python train.py --n_layer=8 --n_head=10 --n_kv_head=10 --bias="all" --tie_embeddings=false --parallel_block=false --init_std_o=0.00671 --init_std_up=0.0268 --lr_mult_o=4.0 --decay_fraction=0.825 --doc_mask=true --train_tokens=599400000 --steps=9715
MLP neurons of a small language model. Each row is named by its layer, matrix (up: input weights) and neuron, and shows model dimensions 400-527. Each number is 128 + 32 x the weight over its row's rms, rounded and kept within 0 to 255.
After each neuron's rows, "fires on" lists the tokens most often at its 100 highest values on Wikipedia text that the model never trained on. A number after a token or word is its count.

L4.up2078 [141 102 130 108 149 167 115 174 146 129 157 116 176  59  98  80  89 182 127 104 130 172 118 131 136 119 125 119 121 130 127 123 107 124 148  94 105 104 148 109 136 171 112 151  88 170  88 151 128  26 136 121 107 146 140 118 116 118 154 176  96 134 115  99 140 112 110 100 166 105 165  99 136 174 101 157 108 108 198 151  86 147 122 148  89 148 134 200  87 118 155 100 147  97 138 121 154 155  77 112 128  70 155 166 154 150 207 120 121 130 131 101 184 112 125 154 151  94 176 144 129 130 144  54 107 144 191  88]
fires on: " in" 16, " over" 9, " to" 9, " as" 7, "," 6, " for" 4

L4.up103 [138 135 102 124 117  80 177 102 132 159 169 101 155 109 132  63 151  96 189  95 114 131 125 130 145 161 150 161 121  76 153  75 136 157 140 103 123  85 147 140 137 123 140 118 140 110 129 181  97 122 135 197 109 138 195  79 148 107  75 171 129 104 128 120 136  71 155 108  85 162 151  81  92  92 124 110 118 209 147  65 136 136 135 177 108 123  69 136 119 190 112  94 171 208  94  75 110  88 140 166 130 115 152 125 146  86  95  89 122 157 121 117  42 142 122 196 128 134  44 172  80  87 111  77  75 160 199 158]
fires on: " in" 28, " In" 13, " e" 12, "an" 7

L4.up256 [142 141 110 110 231 140 151 133 136 126  77  86 125 147 141 102 116 131 155 141 107  61 122 128 171 104 144 158  76  97 221 129  75 136 100 103 100 128  88 136 119 148 197  83 113  85 137 143 163 137 144 152 132 197 107 123  94 133 132 137  99 101 124  59 126 115 129  79 152  99 152  74 158 126  82 137 175 140 169 153 104 104 130 176  73 179 162 146 110 124  68 116 136 161 174 175 134  87 125 110 103 183 172 144 154  87 185  82 162 123 136 155  91 110 113  91 195 146 166 212 155 101 175 166 174 138  38 202]
fires on: "\n" 36, "\"" 8, " V" 6, " She" 6, " He" 5, " D" 4

L4.up2154 [ 96 155 112 126  90 198  94 138  69 105 127 161 112  83 136 189 117 101  95  98  93 136 105  48 159 105  93 169 121  48 180 141 136 154 111 117 105 212 146 136 153 131 132  90 130 133 133 123 127 231  72 119 118 171 114 119 101  99 127 158 147 111 129 144  65  92 168 124 149 123 194 143  89 102  80 155 139 117 151 136 150 110 101 132 111 124 198 136 125 100  97 118 133 133 182 147 113 111 172 144  87 120  72  60  50 129 130 158 138 132 148 106  96  88 164 183 139  95  90 117 102 138 170 154  99 124 114 151]
fires on: " St" 20, " h" 9, " w" 8, "w" 8, " st" 5, " of" 5

L4.up81 [136 108 112 128 110  48 153 117 129 180 114 139 134 177 117 141 126 134  65 138 123 126 147 111 144  76 109 121 100  45 119 125 148  96  77 213 144  89 117 124 196  57 112 169 140  64 161 133 133 130 115 167 135 117 126 119  97  81 115 123 105  72 169  51 127  72 164 147 174  99 141  84 134 124 117 125 148  93 140 137 131 108  46 108 136 155 113 131  65 149 149 119 150 152 128 197 111 114 100 102 134 111 163 162 134 184 121 176 120  76 106 143  86 117 120 142 132 102 109 131  83  90 110 110 142 126  98 132]
fires on: "-" 62, "—" 6, " B" 5

L4.up676 [213 133 167 113 147 171 134 111 146  91 191 157 144 122  86  93 140 165 154  86 149 128 171 103 127 135 152 135  60 102 157 151 138 103  84 197 178 148 143 136 134 146 122 166 153 103 136 156 130 142 114 159 156 110  77 134 109 139 134 169 128  86 125 134 112  82  98 138  83 179 133 187 165 133 119  70 103 176 162 162 115 161 157 142 139 133 169 136 134 143 177 101 128 104 148 142 106 118 109 126 130 104 112 115 149 150 131 152 120 146 185 127 191 153 153 110 105 120 162 146 112 153 178 164 116  79  92 163]
fires on: " d" 24, " app" 11, " mic" 7, " res" 6, " App" 4

L4.up1195 [108 115 121 114 144 130  80 147 130 200 103 193 151 218 116 156 165 116 123 152 108 108 171 170 185 116 172 165  73 101 142 114 148 108 121 100 129 112 138 158 104 106 100  76 124  88 101 183 123 173  99 114 105 174 165 156 144 142 103  96 100 111 154 105  93  90 158 145 140 196 176 147 108 161 121 137 114  98 119 130 150 126 136  83 123 169 124 116 123 132 199  84 144 109 138 114 111  90 141 171  76 140  62  32 104 110 112 164 146 119 149 132 174 121  86 129 122  90  89  76  78  92 139 103 106 110 113 144]
fires on: "ing" 26, "ed" 15, " of" 15, "s" 5

L4.up976 [100  99 119 110 129  99 148 164 154 123  87 110 127 141  91 156  81 122 134  85 113 121 100 117 150 173 171 139 133 155 103 163 118  79 106 147 130 174  81 151 122 159  85 145 118 116 111 106 166 145 120 233 156 112 140  50  98 171 144  84  70 172 107 112 147 124 118 152 143 154 183 161 174 155 133 239 109 134 118 129 121 106 104 128 106 113 114 127 163  72 162 125 194 142  91 143  43 166 129 150 113  74 136 163 107 120 127 108 179 133  69 148 132  84 184 200 162 142 140  95 116 144 107  90 123 132 126 104]
fires on: ")" 26, "\"" 24, " Pro" 7, " (P" 5, "I" 5

L4.up1971 [126 165 182 135 110 142  72 161 157 131 153 109 131 132 110 132 101 195  60 164 124 141 117 129 138 126  87 140 106 124 145 134 133 114 127 109 103 111 129 158 163  65 173  67 102 129 123 121 174 152  88 119 124 127  86  61 125 125 163 154  81 136 148  88 135 153  62 159 131 116 119 111 113 123 153 163  99 156  99 117  71 173 158 111 106 143 129 108  92 126 134 119 148  86 188 121 147 109 182  79 105  97 114 148 110 127 144 126 138 133  92 135 147 135  98 112 126 111 166 115 125 116 178 151 186 125  80 109]
fires on: "-" 31, "/" 9, "i-" 5, " counter" 4, "re" 4

L4.up687 [164 136 135  98 175 156 168  77 168 185 181 130 103  37 126 131 129  93  87  90  64 149 118 127 197 146 140  35 129 151 102 149 103 214 146 128 109  26 189 180  88 121 131 110  93 109 153 126 151 106 122 110 139  88  90 130 148 141 146 164 194  93 105 124 171 130 117  56 132 165 141  93 157  97 104 133 147 104 130 206 106 137 125  78 149 162 135 181 103 102 161  97 168 134 116 164 147 137 147 134  91 187 152 145 129  77 129 127 106 143 182 123 166 117 154 131 119 127  98  99 154 106  98 150 121 141 171 134]
fires on: " |" 53, " —" 9, ";" 8, "\"" 6, " as" 5

L4.up1756 [104 127 165 179 140 155 111 188 104 194 141 134  49 129 113 104 108 148 157 165 105 110  82 119 167 138 158 145 126 150 124  80 159 153  54 182 122 110 129 124 142 138 103 145  91  93 129  65 107 170  59  81 173 106 143 165 124 154 115 136 148 223 100 140 124  80 140  96 144 122 128 136 218 139 136 179 132 153  94 131 128 105  79 121 103 127 141 166 173 131 123  99 144 130 166 105 125 163 139 137 209 161 133 115 150 185 128 124  64 118 157 111  72 101 136 115 115 151 143 113  66  90  74  40  96  95 110  73]
fires on: " and" 31, " 100" 9, " residents" 5, "s" 4, ";" 4

L4.up933 [ 58 135 135 166 225 155 122 147 106  98 101 160  98 171  34 150  96  93 100 111 157 111 107 134  95 112 190 114 122 145 132 106 117 142 148 163 152 105 145 119 171 116 115 136 117 102 144  95 110 113 157  92  67 163 135 155 154 120 113 135 138 128  98 165  46 136 128 149 173 152  96 132 193 192 153 128 148 167  99  87 142 113 126 140 137 107 146 133 167 169 127 183  88  82 202 160 160 162 143 135 103 102 141 145 150 171 140 118 139 112 203  79 122 139 127 103 173 115 136 121 101 115  55 114 101  98 127 153]
fires on: "es" 28, "s" 10, "ers" 6, "icles" 6, "aring" 5

L4.up2420 [164 127  90 114 159  99  83  82 205 115 189 159 155 111 190 149 109  89 101 189 139 124 108  86 122 112 136 121 116 144 176 134  57 124 133 119  94 126 156 116 137 174  92 138 124 139 112 209  89 109 137 151 112 124 129 113 101 121 135 168 153 121 111 134 141 114 129 174 167  81 141  69 176 150 186 110 127 118 104 132 111 143 109 114 159 116 139 145 164 114 125  65 107 188 125 118 128 120  93 161 115 147 112 162 128 108 184 102 121  25 170 102 151 114 152 170 124 110 110  63 176  77 142  70 145  92 126 132]
fires on: " |" 52

L4.up580 [ 96 111 203 126 149 157 118 122 142 149 165 139 116  99 124 102  96 131 162 139  37 118  89 122 158 130 160 114  74 112 156 148 118 149 138 139 128 111  98  96 149 195 207 135 123 101 135 113 155 170 122 113 174 133 117 114 156 207 140 137 147 170 150 193 154 120  97 147 138 143 180 132 177  96 151 164 118 134 136 130 110 130  83 126 111  99 104 112  67 123  82 125 128 162 155 116 196 129 154  94 134 159  82 147 154 155  52 127 145 134 148  88 146  94 102 144 164 156 102  37  80  99 130 128 102  68 134 125]
fires on: "ar" 22, "ur" 12, "an" 6, "h" 5, "n" 4, " b" 4

L4.up1273 [131 102 150 116  64 134  94 115  87 117 117 133 138 140  80 132 128  97  76 105 126 157 113  93 134 158 147 152 151 108 165  70 159 123  98 102 131  62 104 108 148 111 110 202 154 132 141 148 110 143 163 123 103 125 109 101 102 107 151 101  78 141 181 128 137 118 124  94 107 133 135 152 101 161  96 161 160 159 117 104 139 129 161 181 153 118 201 180 131 162 126 123 109 125 186 101 161 112  95 105  98 106 160 124 121 109 119 111 151 146 106 147 129 109 145 102 174  89 153  76 162 137 126 111  86 107 173  80]
fires on: " m" 24, " 194" 11, " 200" 6, " after" 6, " 196" 5, "erv" 5

L4.up625 [187 128 190 135 124 103 128 152 149 103 182 142 159  80 135 142  92 147 146  66 129 127  91 166 136 157 113  81 100 153 108 144 176 163  97  96  60  99 164 112 152 123 170 102 110 114  76 194 104 186 144 132  81 114  74  66 129  92 180 175  71 125  96 113  92 144 131 146 136 110 115 194 129 155 126 162 188 160 162  92 102 140 151 179 165 147 128 177  92 145 178 144  82 162 102 168 108 104 120 174 104 116 107 161 136 101 123 148 136 133  92 139  78  94  94 134 155 131 199  73 163 111 121  70  76 113 200  96]
fires on: " and" 37, " or" 5, "ar" 5, " K" 4

L4.up1109 [120 111  87  95 123 145 188 120 137 182 170 153  79  75 142 111 199 147 135 162 105 105 105 127 124 173 132 158 154  93 123 135 143 194 123  75 166 131 183 102 140 178 123  84 134 101 129 120  93 142 166 138 114  71 119  93 139 138 129  82 155 117 144  93 167 139 173  91 121 150  77 138  96 135 184 113  86 128  49 139 154 111 144 119 150 102 122 110 175 131 114 107 161  97 131 140 146 156 155 132  65 135 109 149 157 124 138  75 143 134 178 123 140  53 181 150 123 109 174  84 119 104 172 160 197 175 103 147]
fires on: " |" 78

L4.up910 [152 120 132 105 137  56  99  83 146 136 131 156 113 149 120 167  81 120 165 146 110 195  90  73 160  98  99  89 103  82 180 140  91 131 107 131  81 187 144 123 126   5 147 142  73  81  69 132 124 127  94 209 124 145  76 121 153  95 150 139  96  39 118 160 194  79 145 221  98 146 184 102 104 108 150 172 151 137  79 116 131 129  95 143 161 188 191 152 133 158 194 137 110 120 141 166 147  99 149 201 121 116 135 118 162 129  91 143 181  80  91 114 152 125 175 119 111 129 103  75 139 169 157  92  98 112 142  95]
fires on: "r" 17, " Gr" 8, " \"G" 8, "str" 6, " \"L" 6, " br" 5

L4.up2172 [125 138 152 164 119  98 131 190  72 125 149 163 131 152 120 168 112 152 107 111  97 119 118 120  55 124 185  83 106  76  91 142 161 152 177 109 114  67 153 114 121 156  82 125 145 133 174 116 105 146 101 137 128 113  89 103 134 138 145 158 124 137 123 135  55 132 114 108  89 109 135 106 146  88 145 154 132 143 183  87 136 175  92 106 163 100 129 145 130 177 148  95 148  58 169 140 149 134 138 152  77 118 121 126 151 177 111 139 100 125 128 137 135  88 116 110 178 123 137  96 143 173  86 119 131 123 155 141]
fires on: " |" 27, "c" 7, " inn" 4, "-b" 4, " h" 4, "," 4

L4.up2264 [152  83  74 148 103 178 135  78 164 157 155 202 141 108 191 159 181 143 101 158 152 116  71 131  76 133 144 149 144 148 137  87  95  87 174  64 121 138 191 163 140 171 121 176 134 138 111 126 127 158 116 155 114 141 170 103  98 150 163 110 121 134 142 104 109 151 138 140 116 189  81 140  60 118 111 192 110 194  54 190 229 145 103 147 163  82 144  86 116 138 138  91 132  78 188 151 166 120 178  90 133  86  84 116  84 171 114 177  90 159 154 134 158 114 162 169 154  87  79  84  93  60 121 109 144 104 149 170]
fires on: " |" 61, "ibility" 6

L4.up328 [ 55  65  63 162 127 118 117 153  56  87 219 144 129 113 196 151 112 136 122  97 108 140 158  95 105 132 120 137 171 219 117 174  88 148 115 169 155 126 150 114 113 167 187  88 142 143 142  95  51 119 136 130 125 118 102 130 193 147  94 140  98  97 140  57 148 131 172 147 143 107 135  99 136  96 164 141 128  85  96  83 100  62 136 115 145  68 182 110 166  83 133 127 110  62 129 146 170 100 137 110 105 135 133 123 160 180 135 127 133 116  95 137 128 163 106 135 162 180 153 119 123 145 133 116 157 138  59 128]
fires on: " the" 48, " its" 15, " s" 5, " her" 5

L4.up1944 [ 99 112 156 110 105  71  94  83 187 186  93 124 121 118 215 125 108 111 145 124 136 121 123  74 106 121 133 156 142  87 111 201  95 130 178  89 103 170 133 154  99 126 128 141 101 144 128 129 160 118 139 146  89 170  91  75 210 114  78 128 103 148  99  73 133 125 119 121 162 131 166 110 119 171 144 162 148 117 132 128 113 101 131 126 137 122 116 123 113  99  83 131 150 153 145 196 166 130 157  72 109  54 157 132 155 172 122 160 164 109 135 127 116 122 121 175  95 143 221  98 115 160 135 124 131 105 188 135]
fires on: " |" 41, " was" 9, "ently" 5, " and" 5, " by" 4

L4.up1878 [142  75 107 141 147 118 136 107 188 111 184 167 103 148  78 187  94  63 192 116 116 225 118  85 157 112  89 118 110 104 132 123 142 139 112 123 108 116 163 106 124 140 130 183  41 139 107 188  97 119 191 169  93  98 143 108 156 122 102 114 142 128 135  86  97 145 126 118 147 123 127 139  92 124 140  91 144 133 120 150 111 135 146  94  89 111 133 172 130 134 130 128 111 104 110 124 193 136 110  94 165 117 127  65 143 152 106 201 147 158 132 129 137 112 132  41 140 162 141 122 173  91  95 127 149 135 119 133]
fires on: " s" 31, "'s" 14, "\"" 13, " m" 4, "os" 4

L4.up2037 [159  42 162 138 134 128 167 154 130 107 128 134 112 132 112 125  91 200 143 125 146 135 148 148 108 148 109 109 148 112 166 117 126 179 127 106  90 138  99 172 119 126 121 148 142  34  98 162  19  84  79 100 103  95 137 129 159 134 146 101 103  98  84 135 195  95  80 146  90 147 109 163 115 111 134 136 138 129  97 152 117 173 181 144  93 191 142 116 114 120 104 116 115 159  51 136 127 122 104 121 141 101 133 157  78  98  99 153 143  95 109  85 183 102 125 100 139 146 150 126 114 171 141  93 136 135 146 152]
fires on: " was" 20, " It" 15, "\"" 11, " which" 7, " it" 5, " released" 4

L4.up2174 [130 113 135 151  89  66 130 117 108 137 130 153 140 160  58 187 128 146 119 158  65 165 103 115 123 111 158 130 156 152 104  78 125 139 167 166  91 129 128 131 133 156 120 137 131  96  83 152 198 107 137 153 195 127 176 135 109 175 149 185 119 226 143  85  99 189 118 122 115 151 141 111 148 130 108 114  99 125 154 170 133  13 108  66 152 121 113 179 139  76 173  62 111 143 140 170 106 173 116  90 134 143 144 131 141 140 138 153 103 126 110 106 138 142 110  83 178 146 151 105 151 117 122  87 127  84 133 118]
fires on: "s" 32, "es" 13, "ts" 8, " on" 4

L4.up2459 [206 123 107 123 119 127 128 116  82 132 184 153  90  25 130 204 171 132 161 118 109 167  99  75  91 158 108 155 131 174 117  96 117  94 138 156 139 106 174 145  97 136 128  87 128 127  94 156 127 118 115 143 102 126 154  98 156 166  96 107 157  99 122 131 143 176  85  96 175 161 120 136 114  97 114  99 143  86 113  85 142 166  86 151 210 104 152  84  97 132 134 128 110 141 124 111 110 145 139  93  91  68 127 137  96 145 157  77 114 150 143 164 115 173 109 220 162 162 234 198 128 122 135 141 114 128 108 152]
fires on: " |" 42, "\n" 37, "|" 11, ";" 4

L4.up1982 [161 170 121 121 120  93  92  87 200 123  88 164 155  78 154 169 100  79 105 146 178 123 136 183 205 142 107 160 185 151 143 174 154 109 106 137 109 120 118 129 115  79  72 134 135 142 184 101 113 143  83 147 134 105  78  86 154 172 124 153  90 154  92  86 126 123 118  71 159  75 105 122 123 132 137  74 185 187 141 108  96 113 125 115 118 130 136 143 191 126 125 127 108  96 145 159 181  89 155 131 100 164 106 163 180 161 116  89 139 172 147 144  63  91  63 129 141 124 122 118 135 122 135  77 134  92 136 126]
fires on: " and" 18, " by" 17, " under" 7, "im" 7, "/" 6, " from" 4

L4.up1417 [ 99 195 137  98 117 107 107  59  98 172 101 122 178 140 119 118 125 113 133 145 102 148 187 101 137 134 131  83 215 134 144 138 160 102 133 163 146 177 132 132 141 153  73 113  87 127 140 133 113 142 100 147 111 118 167 127 113 133  94 117 101  70 103 141 129 134 163 139 120 177 134 139 154 133 134 175 102 124 127 111 109 119  89 138 196 159 141 134  98 140 143 107 103 169 145 143 153 178 129  80 125 166  73  98 155 189  62 122 128 103 144 165 146 170 111 180  78 158 178 150 145 131  85 147 143  97 157 176]
fires on: " |" 35, " for" 22, " or" 6, " 5" 4

L4.up1975 [103 111 130 151 182 100  84 119 114  97 134 103 125 148 165  93 162  86 135 120 140 180  68  93 144  92 129 164 136 117 133  89 133 107  94 113 117  38 138 122 154 109 102 147 159 148 176  95 140 124  35  87  61  99 159  91 147 123 140 148  94 133 161  75 100 179  98 113 163  93 103  98 159 142 103 142 146 116 108 177 148 100 104 121 104 141 141  99 185  76 132  98 163  87 141 129 133 162  97 170 113 150 110 139 166 122 142 172 112 114  74 108 137 152  94 152 160 127 108 151 122  83  92 178  91 136 137 118]
fires on: " S" 30, " s" 13, " r" 6, " Gu" 5, " Hu" 4, "u" 4

L4.up2239 [113 146 138 143 174 150  90 127 147 136 140 136 114 157 169 130  97 106 132 153 183 181 142 122 157 124 102 239  59 109 163  96 120 120 128 124 107 121  95 137 140 141 117 157 121 170 117  95 118 114 145 132 144 109 181 121 107  24 116 153 135 152 156  65 166 175 137 106 157  80 160 134 138 149  57 102  90 109 148 103 196 121 188 135 209 172 132 132  78 107 118 125 105  62 171  46 177 147 122 107  93 171  86 133 157 139 149 130 142 110 136 119 125 121 128 177 110 106 121 131 116  95  80  85 123 142 197  69]
fires on: " and" 18, " to" 16, " with" 9, "In" 7, " an" 6, " in" 5

L4.up512 [145 126 129  71 138 156 116 130 122 161 130 198 125 111 122 186 157 121  82  55 149 117 165 200 154 100 176 143 131 104 103 114 125 204  69  99 136 153 161 127 168 183 118 120 139 143 126 114 118 130 156 169 126 111 128 130 147 110 166 118 142 129  97 123 126 155 105 129 102 136 153 127  60 147 107 140 113 104 144 190 192 145  48 145 155 165 185 122 120 163 138 128 182 104 156 164 105  89 137 135  96 119 129 145 167  52 109 101 138  88 168 102 129 161 185 142 123 135  91  98 122 108 138 110 154 142 161 226]
fires on: " of" 47, " a" 20, "," 6, "s" 5

L4.up2238 [124 193  82 102  96 192 139 103 153 160 149 154 113 151 100 123 140 140 135 150 124 142  91 119 110  85 148 101 190 140 158 124 143 152 124 145 125 127  91 152  97 146  88 143  73 197 109  86 121 123 132 175  81 157 144 139 114 121 166 149 111 126 117  82 149 165 142 150 122 169 148 124 145 128 120 113 142 137  81 165 124 130  76 109 150 153 149 133  99 133 168 120  86 143 158 139 124  81 110 102 139 146 125  95 179  87 125 141  86 131 158 193 120  95 163 134 131 176 144 144 106 102 184 141 125 101 127  92]
fires on: "2" 13, "1" 11, "4" 10, "8" 6, "A" 6, "-1" 5

L4.up2046 [ 98  69 162 115 141 128 139  97  97 169  83 113 106 136 151 154  92  83  98 114 100 142 155  89 100  93 111 189 103 110 139 151  66 102 172 180 117 129 123 170 141  98 133 105 115  79 156 194 122 126 141 128 229 120 162 160 118  86 137 131 132 117 112 123 113 161 157 109 130  66 209 102 119 124 103 112 140 135 164  98 130  98 209 109 111 149 153 108 195 172 133 113  97  79 154 117  81  89 136 151 196  77 100 160 146 173 138 107 119  67 109  90 188 179 138 132 101 170 133 140 168 155 139 142 124 117 162  94]
fires on: " to" 46, " |" 11, " through" 6, " in" 5

L4.up758 [135 156 161 174 130  86 119  88 151 139 134  61 197 105 108 121 119 135  70  86 105 145 116 126 185  74  78 109 171 136 154 145 128  86 166 140  50 169  52 138  97  99 143  63 139 165 131 126 142 131 134 135 153 145  88 100  49 117 100 188 122  92 119 149 183 122 120  94 126 145 140  81  70 136 134 139 137 138 182 186 144 160 177 126 161 121 106 165 113 127 130 151 152 113 108 137 151 142 137 145  99 103 160  77 118 178 124 110 133 140  83 126 105 112  90 138 167 130 110 136 175 157 168 123 133 136 188 101]
fires on: " to" 41, " left" 5, " most" 4, "est" 4, " place" 4

L4.up1668 [185  97  93 105 164  55 126 100 122 105 189 120 139 171 177 166 104  57 120 113 139 173 137  94 169 126 161 184 145 113 121  71  82 156 133 143 125 137 123 103  99 108  78 105 111 122 183 162 155 122 135 140 155 170 170 142  92  41  73 108 110  95 126 118 114 149 123 115 149 156 158 117  76 126 129 107 133 194 143 113  76 133 174 152 147  97  67 147 142  90 119 132 131  71 151  91  78  62 116  87 135 113 114 181 117 136 178 117 111  97 122 145 163  88 147 123 121 162  94  71 108 139  63 132 110 163  70 128]
fires on: " |" 43, " of" 13, " the" 6, " " 6

L4.up2535 [113  95  78  99  82 100  74 148 155  92  52 121 136 142 136 116 138 115 142 147  89 110 122  72 128 143 139 111 155  98 145 113  99 147  86 144 119 128 110 173 157 220 193 160 151  89 160 113 119  57 135 151  86 160 123 140 173 134  26 116 119 133 146 145 132 142  96 100  82 135 149 133 178 123  96  73  90 163 106 149 117 173 148 145 114 124  75 138 171 163 153 184 127  66 106 119 124 171 147  99 183 141 155  32 121 122 109  95 114  90  78 101 146 138 118  55 168 129 110  67 138 122 146 185 104 107 138 101]
fires on: " a" 36, "ed" 13, "ist" 7, "." 5, "ap" 4

L4.up594 [112 101  89 140 133 130 107  92 170 131 150 134 104 184 131  87 166 113 136 128 110 132 146  74 118   0 139 112  99 128 104 118 176 127 174 172 155 177  86 153  92 120 162 101 133 165 113 133 138 160 129 143  60 115 170 171  68 102 108 164  83 115 152 109 127 116 105 116 128  88 131  70 145 112 130 166 182 141 163 119 116 102  88 117 112 107 126  97 153 178 141 122 137 129  67 156 121 134 147 138 129 106 102 111 117 138  89 149 112 100  84 166 206 135  83 107 107 133 122 113 201 141 139  63 121 185 156 117]
fires on: " V" 61, "V" 8, " L" 4

L4.up2214 [163  96  99 134 153 209 120 127 113 157 157 131 187 129 129 123 141 100  90 111 107 132 102 120 122 159 106 124 167 117  70  76 132  98 115 108 174 125 123 133 132 125 152 132 159 138 139 107 114  91 108 144 120 121 120 114  97 186 145 130 116 133 144 135  85 179 120 159 161 136 147 205  98 118  93 168 127 167 130 105  75  99 125 174 166 163 132 111 149 120 124  98  87 144 104 180 158 116 152 109 119 122 127 163 172 140 134  60 116 152 106 164 168 167 131 126 124 110 157 120 123 139  71 162 116 141 149 113]
fires on: " for" 23, " |" 23, " with" 10, " R" 4

L4.up2317 [143 138 131 162 175 122 128 114 153 127  98 114 126 111 115 130 125  96 156  98 117  85 102 102 102 109 136 137 174 147 151 191 170 112 200  74 103 140  89 117 105 107 161 138 101 220  95 143 173 116 106 145  73 122  69 126 143 125  93 122 155 170 140 102 137 127 168 167  56 130 134 119 172 151 143 128 118 146  80  79 156 109  94 104 125  98 133 144 138 126 141 112 136 107 134 136 146 131 102 182  42  84 102 128 120  78 144 118  91  84  99 176 122 103 169 113 164 107 118 119 147 167  90  83  82 144 139 165]
fires on: " L" 33, " to" 17, " of" 9, " S" 6, " that" 4

L4.up1001 [116 181  97 158  95 149 128  69 160 139 147 173  78 169 119 178 178 146  98 138  77 167 100 136 103 121 128 108 142  78 215 129 145 132 163 127 122 107 127 133 113 130 139 144 155 102 123 163 153 168  92 128 126 178 120 147 131  97  96 102 192 119 164 128 179 170 143 129 126 138 121 120  96 150  48 194 194  99 112 113 127 108 103 113 119 147 173 171  89 170 148 108 156  79 189  68 132 140 179 135 128 139 142 128 131 157  86 116 101 122  95 115  70 105  71 110 149 103 152 124  73 166  62 110 112 159 165 106]
fires on: " |" 70, " 1," 4

L4.up1642 [108 106 128 136 152  64 155 185 183  93  92 161 147  76 122 127 127 116 134 136 112 141 109  68 149 169 148 139 159 122 161  77 138 189  64 156 171 134 101 120 147 167 107 207 148 117 167  89 188 126  85 138 119  88  92 182 156 187 159 187 110  66 139 165 150 125  90 110 186 149 134 160 163 120 154 105 182 128 135 107  95 114 174 123 125  38 171 157 132 140  86 134 109  82 153 158 114  95 167  82 140 117 208 109 114 171 141 157 124 132 104 154  88 131 145 160 154 108 114 113 133 126  69  89 110 134 136 154]
fires on: "s" 47, "es" 10

L4.up1441 [150 111  89 112 122  67  97 145  96 146 116 131 116  86 139 118  78 133 127 102 137  37 173  97 156  98 117 179 127  66 118  37 112 112 148  86 133 117  85 151 120 120 142 128 109 141 132 123 129 124 125 117 157 120 140 148 154 137 154 141 118  96 141  42 167 164 111 111 115 216 132  73 132 140 116 157 127  91 144 135 138 142 183 106 136 134 178 142 117 154  97 157  60 153 167  91 155 131  90 153 154 115 113 131 191 215 141 118 169 135 104 101 164 132 158 141  58 143 120 130 139 148 108  92 112 134  78 146]
fires on: ":" 20, " to" 17, " with" 13, " –" 4

L4.up820 [ 75 153  86 168  83 117 142 121 187 149 113 143 124  87  40 156  95  79 172 145  81 111 136  70 103  55 157  95 198 102 134  77 174 122 141 108 143 152 133 121  72 155 111 131 153 125 132 130 136 105  98 155 163 151 117 103 157  42 130 153 117 179 148  73 112  82 119 154 198 132  96 155 128 115 133 120 111 161  82 141 168 124 117 114 115  96 116 146 175  72 117 127  79 119 140 134 106 173 172 118 102 153 119 127 129 167 181 130 142  36 131 166  99 158 135 144 146 160 137 134 105  79  81 167 154 170 136 147]
fires on: " be" 24, " to" 17, " P" 6, " |" 5, " been" 4

L4.up2306 [151  87 120 145 174  32 134 155 171 143 134 109 195 165 100 134 133 161  92 109 138 123 118 180 114 100 100 104 110 123 150 106 125  72 118 107 123 106 133 156 164 170 130 109 149 160 157 194 132 149 154 139 205 215 138 142 122 156 129 139 128 153 167 112  63  92 157 150 113 169  82 112 171 150 181 137  86 120 110 186 145  80 115 150 124 186 135 134 186 178 148 133 115 135 153 224 100  97  71  99 107 121 149  94  94 113 145 216 118  93 136 160 174 100 130 152 118  87 155  70 131 202 122  96 103  67  96 135]
fires on: "\n" 21, "s" 12, "ing" 11, " after" 10, "es" 6

L4.up2274 [149 153 108 167  58 164 120 120  98 151 163 159  97 162 122 192 149  59 115 154  92 148 140 167 146 132 114 145 139  53 138 164 125 116 137 122 160 107 123 157 169 124 187 127 150 114 106 176 163 140 165 149 151  81 156  76 218 152 112 120 124 104 111 131  82 126 110 117 139 123 122 101 159 142  91 137 126  53 137 144  94 123  72  57 152 158 156  73 148 169 141 127 164  86 152  96 145 138 133  48 112 149 122 108 125 115 137 167 104 103  97 164  88 131 145 147 142 112 167 145  36 143 105 113 186  99 105  99]
fires on: "-" 42, "in" 11, " |" 9

L4.up606 [121  65  93 159 150 136 185 103  53  98 104  93 147 130 119 106  97 124 113  80 177  83 137 165 121 117 140 148 133 186 167 143  76 178  93 127 176 149 102 160 183  74 115 128 118 158 183  99  92 144 136 103 168 129 116 137 181 111 149 149 114 158  99  95  45 114 173 160 140  83 173 164 113 177 107 129 119 106 103 143  65 156  80 119 137 127 142 147 103 153 115 163  89 104 101 120 194  56 180 128 199 146  78 143 138 102  64 119 137 121  97 141 118 127 116 121 179 114 136 137 103 107  35 169 143  86  47 103]
fires on: " the" 14, "s" 12, " its" 12, "'s" 9, "man" 7, " his" 6

L4.up1776 [112  79 108 157  98 102  79 145 139 121 159  80 123 142 137  80 121 102 153 161  97 188 145  92 133  59 112 160 147 119 179 117 137  77 116 119 122 117 144 152 119 157 159 147 100 178 155 148 149  97 126 130  93 111  98 180 181 109  98 142 113 177 106 155 131 143  81 175 162 106 109 101 182 204  97 148  71 124  84 107  84 136  99 165 133 142 155 121 184 134 126 146  79  76 121 108 120 164 113 172 117 125 170 146 117 137 118 159 142 143 136 128 113  96 123 100 104 126  90 100 145 139  89 141 118 103  92 146]
fires on: " a" 29, " and" 12, " that" 7, "ed" 4